Weights of a small GPT-style language model, trained from scratch on English Wikipedia: MLP 640 GeGLU, no biases in attention or MLP.
MLP neurons of a small language model. Each row is named by its layer, matrix (gate and up: input weights; down: output weights) and neuron, and shows model dimensions 208-303. Each number is 128 + 24 x the weight over its row's rms, rounded and kept within 0 to 255. A neuron's up and down rows have the sign that makes its largest values positive.
After each neuron's rows is what it responds to, as a language model described it from the Wikipedia text at the highest values.

L5.gate619 [143 112 167 131  89 109 124 121 122 107 109 144  94 158 129 164 130 111 130 140 105 144 139  83 133 119 109 112  96 105 112 100 157 138 130 105 173 111 131 129 159 109 127 135  91 106 149 124 156 119  93 112 111 139 125 115 164 149 129 145 135 126 124  91  84 182 186 126 114 123  98 149 181 128 118 168 135 146 102 153 189 125 109 120 147 148 148 109 131 110 137 111 136 128 168 131]
L5.up619 [ 95 156 102 142 111 128 113 145  82 153 131 118 134 133 154 114 121 101 102 108 108 162 132 119 142 109 147 100 133  95 141 140 128  93 161 157 121 114 123 127 182 107 163  93 171 111 139 157 137 154 150  91 142 179 114 118 110 131 118 132 124 166 144  79 162 124 124 167 151 130 133 110  91 102 165 129 136 120 114 151 132 155  46 159 150 139 135 141 113  85 150 111 127 124 108 101]
L5.down619 [105 136 111  87 149  86  87 178 129 130 152 126  99 137 142 127 119 140 127 105 139 163 119 115 126 138 139 141  97 144 132 172 132 143 140  96 145 137 163 134 128 146 148  85 103 150 134 175 140 178 139  98 112 125 177  74 101  79 133 118 110 157 163  84 129 140 133  96 119  90 116 137 131 133 148 143 101 121 133 124  97 151 111 111 158 100 146 169 140 152 101  95 132 139 127 135]
Description: Date and number onset. The first token of a date or number after in/on/In, mostly month names or year pieces, as in in December 1919, in 1900, on 26 June.

L3.gate478 [135 127 136 134 170 129 116 165 110 151 113 142 109 135 133 143 103 110 122 100 131 118  74  92 123 167 124 162 163 148 145 117  83  93 100 150 137 139 132 142 105 142 115 120 134 100 102 159 107 140 126 103 141 132 104 129 141 113  92 105  91 130 119 101 133 151 141  89 140 119 183 107 132 123 107 145 131 135 130 173 128 132 183 139 144 127 102 112 124 146 131 101  83 167 138 135]
L3.up478 [126 159 121 139 117 152 158 114  84 120 162 164 125  93 173 141 155 120 147 137  65 157 150 170 116  90  96 116 124 101 158 126 137 107 115 150 156 109 126 100 112 137 147 122 120 178  84 183 109  83 118 122  87  66 106  91 149 127 140 153  94 159 124 128 107 139 126 126 149 133  89 104 123 189 107 107 141 109  78 124 127 123 132 126 165 136 148 118  97 129 139 123 135 133 167  78]
L3.down478 [165 101 136 142 142  78 128 106 104 106 106 142 163  90 105 150 123 135 102 155  97 154 159 112 118 147 120 135 141 128 151 143  92 127 113 114 102 108 121 151 148 127 125 154 122 114 116  89 139 175 149 107 113 113 107  81 122 149 139 154 165 104 144  99 129 134 135 145 133 109 154 102 142 115  93 170 119 173 109 113 152 151 123 141 167 156 105 160 130  83  97 104  91 164 169 118]
Description: Year final digit. The last digit of a four-digit year split after its first three digits, as in 196-4, 201-2 and 176-9, in dates and ranges.

L8.gate462 [108 122 108 104 147 103 119 135 144  99 153 146 114 118 153 133 144 135 160 179 132 116 148  86 152 117 144 120 115  88 149 145 136 126  92  76 131 160 122 184 132 125 115 137 110 120 104 166 124 131 140 142 143  82 142 120 145 128 137 124 142 124  57 118 127 107 147 122  85 111 140 131 152 125 115 138 126 115 179 144 141 178 161 162 132 114  95 130 125 105 112 147 139 137 129 129]
L8.up462 [120 161 138 104 135 123 105 143 149 136 162 149 116  86 134 110  94 133 144 109 161 115 115 141  69 113 140 151 143 128 139 108 118 138 102 130 142 117 100 142 103 133 129 117 114  96 148 132 142 118 155 131 140 133 128  99 133  78 152 110 132 127 180  73 117 155 144 152 132 131 152 151 119 117 102 145 124 110 132 156 141 108 130 123 133 134 118 123 130 112 133  87 152 123 127  95]
L8.down462 [129 152 169 123 112 103 121 100 158 161 134 107 181 161 167 169 160 146 166 176 128 126  95 139 128 143 130 138 120 180 122 120 110 119 138 107 100 155 167 115 148 107 161  90 157  96 116 100  92  84 141 127 144 135 130 124 146 108 108  85 142 129 121 147 141  86 128 121 111 121 151  84 130 108 118 148 165 111  96 125 123 156 164 121 148 115 134  81 133 168 113 138 135 111 157 110]
Description: Year digit tokens. Pieces of four-digit years, mainly the first chunk like 201, 202, 200 after in or an opening parenthesis, also final digits and month names.

L3.gate270 [178 128 146 116 112 123 137  91 120 108 144 154 103 137 106 124 127 136 134 102 105 138 140 144 116 152 136  99 157  68 125 130 120 137 111 136 128 121 144 142 143 155 160 132 128 134 157 123  99 122 134  98 108  98 125 120 116 134 121 128  98 122 163 142 111 162 102 124 116 138 137  97 104 154 121 126 151 153 142 160 124 132 108  92 158 162 140  79  98 151 138 152  93 162 120 118]
L3.up270 [111 107 129 162 142 154 147 164 140  90 118 110 101 151 110 155 124 121 104  73 123 117 116 117  65 128 142 127 108  92 119 134 123 115 127 127 133 127 148 123 117 112  93  85  87 164 138 150 107 128  98 156 120 185 149 139 154 141 163 141 142 151 141 102 122 122 113 119 120 125 113 195 163 133 115  79 142 127 136 172 164 127 158 132 150 132 117 126 151 136  97 110 141 127 121 134]
L3.down270 [141  96 134  86 158  96 102 112 161 139 126 100 137  71 185 131 105 170 126 156 118 141 136  98 144 106 132  83 143 119 137 143  96 107 142 131 120 101 109 153  92 123 158 138 112 112 129 159 189 129 151 154 131  61 130 131 146  93 150 121 135  87 156 137 152 106 124 116 126 133 169 117  84 148 131 111 107 122 157 105 127 175 130 157 142 122 148 157 145  98 134 152 114 160 155 130]
Description: Slot before a year. The space or comma token right before an expected year or number, after in, early, until, over, month names, or day-plus-comma dates.

L5.gate338 [ 96 120 128 105 136  94  98 124 104 110 151 116 109 162 111 122 103 105 172 125 112 141  80 142 136  82 138 176 138  92 113 176 156  74  99 125  75 125 136 103 144  94 139 154 119 143 153 124 103 115 123  99 144 129 152 120 159 165 177 150 104  91 170 155 101 120  88  97 132 128 154 101 148 146 118 139 102 113 153  83 118 113  97 150 102  93  87 100 119 116 139 140 130  99 108 154]
L5.up338 [ 98  89 135 178 144 132 165 100 142 131  79 131 152 121 129  67 119 157 126  95 168 127 108 158 127  93 146 136 165 127 159 141 112 150 139 123 107 135 106 121 107 125 147  44 120 106 115 129 152 120 119 161 141 138 144 111 132 110 100 108 137 142 133 103  94 154  90 140 153 176 120 159 148 163 110  97 135 107 119 122 104  98 128 154  87 134 159  94 129 159 118  86 152 105  89 119]
L5.down338 [189  92 151 132 143 103 107 119 140 106 124 119  88 168 180 135 149 129  98 130 158 115 201  95 145 113  99 111 135 164 152  98  77 124 135 140 145 117 123 131 134 103 142 138 108 164 131 156 162 165 142 158 104 130 150 131 114 107 121 116 153 112 133 122 142  94 101 171 136 140 114 118 115 133 135 133 130 103 117  76 142 125 129 131 138 135 146 137 139 116 112  84  97 145 125 138]
Description: Name-start word pieces. First word piece of a proper name, often right after a list dash, table bar, comma or "the", e.g. Jos(ky), Sam(ara), Pat(rick); weaker on "book" and "of".

L5.gate308 [ 76 133 108 109 165 138  91 112 121 145 124 108  98 127 120 133 118 122 161 144 111 128  91 101 163 111 153 124 102 105 112 113 120 119 128 117 112 102 151 137 135 145 140 111 113 121 128 140 106 176  96 125 114 100 123 112 162 134 114 138 158 116  96 116 162 168 137  88 121 163 139 168 105  77 142 150 143 107 143 124 149 137 144 122 136  80 160 119 159 122 154 127 125 126 166 155]
L5.up308 [162 129 146  97 102 122 143  82 135 125 128 109  67 126 121 145 140 146 120 109 118 143 124 132 136 107 122 124 124 116 116 129 120 170 107 125 108  97 118 165 110 157 144 141  99 102 123 127 168 101 124 154 164 119 101  96 150 136 129  97 182 119 137 120 166 148 140 112 142 152 130 123 138 141 133 150 101 110 109  82 138 117 155 113 123 109 172 167 108 122 123 104 149 134 125 132]
L5.down308 [101 107  93 109 123 142 125 128 132 159 133 137 120 119 124 122 153 150 133 166  91  88 148  92  90 106 133 139 140 159 121 100 102  84 106 104 100 106 134 145 126 144 101 118 141 136 111 129 103 140  88 146 156 122 108 127 144 169 129 113  98  93 135 176 132 171 137 134 132 131 141 149 101 154 128 124 127 132 153 122 149 103 120 151 140 118 133  88  81 196 134 113 146 102 138 158]
Description: Year final digits. Last digit of four-digit years in biographies and histories (In 200|3, mid-198|0s, 192|2–23); also the closing == of section headings like ==Early life==.

L3.gate592 [100 118 169 104 151 129 105 134  88 116 128 127 139 134 103 132 144  88  97  96 128 108 116 159 142 139  92  77  84 104 171 121 110 115 127 101 130 115 124 146 159 142 177 164 130 130 174 117 130 135  86 128 141 101 144 131 138 124 105 113 130 141 150 132 154 122 149 103 108 146 162 106 117 117  93 156  78 105 159 101 150 118  90 110 101 126 133 159 104 137 140 106 184 146  96  83]
L3.up592 [111  79 138 141 140 109 117 106 133 108 104 124 101 111 119 114 141 150 146  58 124 106 127 146 134 184  97 146 101 144 155 149 143 131 142 120 168 116  80 145 114 137 150 120 128 134 152 146 146 127 138 166 132 143 129 107 124 148 116 126 109 145 156  76 145 136 131 120 138 139 149 154 134 168 154 105 114 133 159 109 126 116 127 126 130 138 140 135 100 125 174 136 100 159  71 128]
L3.down592 [123 101  97 144 112  86 133 128 134 150  99 110  91 152 140  53 119 127 130 138 131 133  99 168 160 152 151 150  94 119 146 139 118 168 142  89 116 169 147 124 127 125 157 128 120 139 157 148 117 133 145 129 139 158 146  89 111 106  78 130 111 126  80 152 135 114 114 120  89  94 171 126 145 134 138 162 134 134 146 129 146 113 119 113 170 156 122 132 126 154 133 114 129 113 104 158]
Description: Personal given names. Common English first names opening a person's full name, often in cast lists, credits, tables and sports text, e.g. John, James, George.

L8.gate143 [118  81 118 121 161 134 146 123 116 102 158  95 133 172 139  75 142 140 189 131 106 163 147 152 134 188 137  86 124 125 147 147 121 130 147 123 134 162 129 166 106 141 162 120 112  94 127 125 137 104 154 143  94  95 117 136 145 159  93 165 119 101 161 115 128  93 136 141 134 127 130 143 139 124 145 130 117 130 125 106 130 101 120 132 122 116 114 130 137 124 173 123 134 119 120 116]
L8.up143 [116 136 130  96 105 129 128 141 133 163 147 117 137 122 114  90 138 151 136 109 160 153  97 130 152 100 104 156 123 123 120 140 128 108 104 120 126 106 131 149 120 103  92 109 181 150  92 135 162 132  79 105  88 119 108 135 155 120  89 173 138 116 162  88  96 142 128 115 164 125 159 136 141 135 131 130  58 150 163 105 131 103 186 126 124 166  93 102 130 145 130  80  98 114 115 148]
L8.down143 [143 163 122 119 137 145 108 161 128 145 118 131 169 133 175 173 122 126  87 123 133 105 138 129 100 166 142 125 153 162 125 117 137 157  86 115 171 125 118 124 129 157 169 129 115 163 175 145 115 133  96  91 155 124 120 125 121 115 173  73 130 136 132 129 123  86 139 167 108 119 145 162 133 162 141 137 157 148  89  87 126 152  79 141 138 103 119  99 139  92 103 151 105 124 132 128]
Description: Start of person names. First token of a personal name, often a common first name like John, Robert, or William, opening a new entry in cast lists, credits, tables, or comma-separated lists of people.

L8.gate414 [141 115  95 141 146 117 145  92 132 142 131 153 117 106 116 179 129 101  92  61 101 114  87 116 141 127 114 119 176 108 112 110 144 138  95 108  81 153  99 140 100 148 115 156 148 133 114 104 147 150 132 146  95 120 105 102 130 127 121 127 134 121  93 131  80 156 119 171 111 135  56 147 173 127 136 131 157 176 145 146 127 150 135 147 142 118 105 125 122 138 115 117 103  84 131 120]
L8.up414 [107 128 123 119 170 162 148 108  99 132 177 124 167 137 117 157 112 141 119 106 118 115  69 140 117 112 114 133 168 146 138  99 179 155 105 123 139  85  94 108 116 142 117 133 107 100 138 125 145 131 135 174 113 156 104 140 107 174 139 127  89 141 145 112  82 195  81  83 155 114 102 133 101 141 147 122 136 126 131 129 183 118 144 163 155 133 142 136 146 137 131 159  85 165 132  82]
L8.down414 [136 149 127 104 116 106 104  86 138 121  66  86 106 127 159 133  46 168 158 116 129 134 154 113 130 151 117 136 108 113 103 179 156  92 154 142 138 121 118 121 130 166 162 134 108  84 124 157 108 141 200 104  75  84 169 144  86 112 157 129 136 106 168 103 108 122 126 158 134 121 157 118 139 101 108  77 111 148  72 132 118 143 114 157  86 169 110 130 156 111 163  80 143  97 151 131]
Description: Year final digit. The last digit of a four-digit number, usually a year split as 196+4 or 189+4, in dates, ranges and tables, such as (1964–65), 1894 |, until 1954.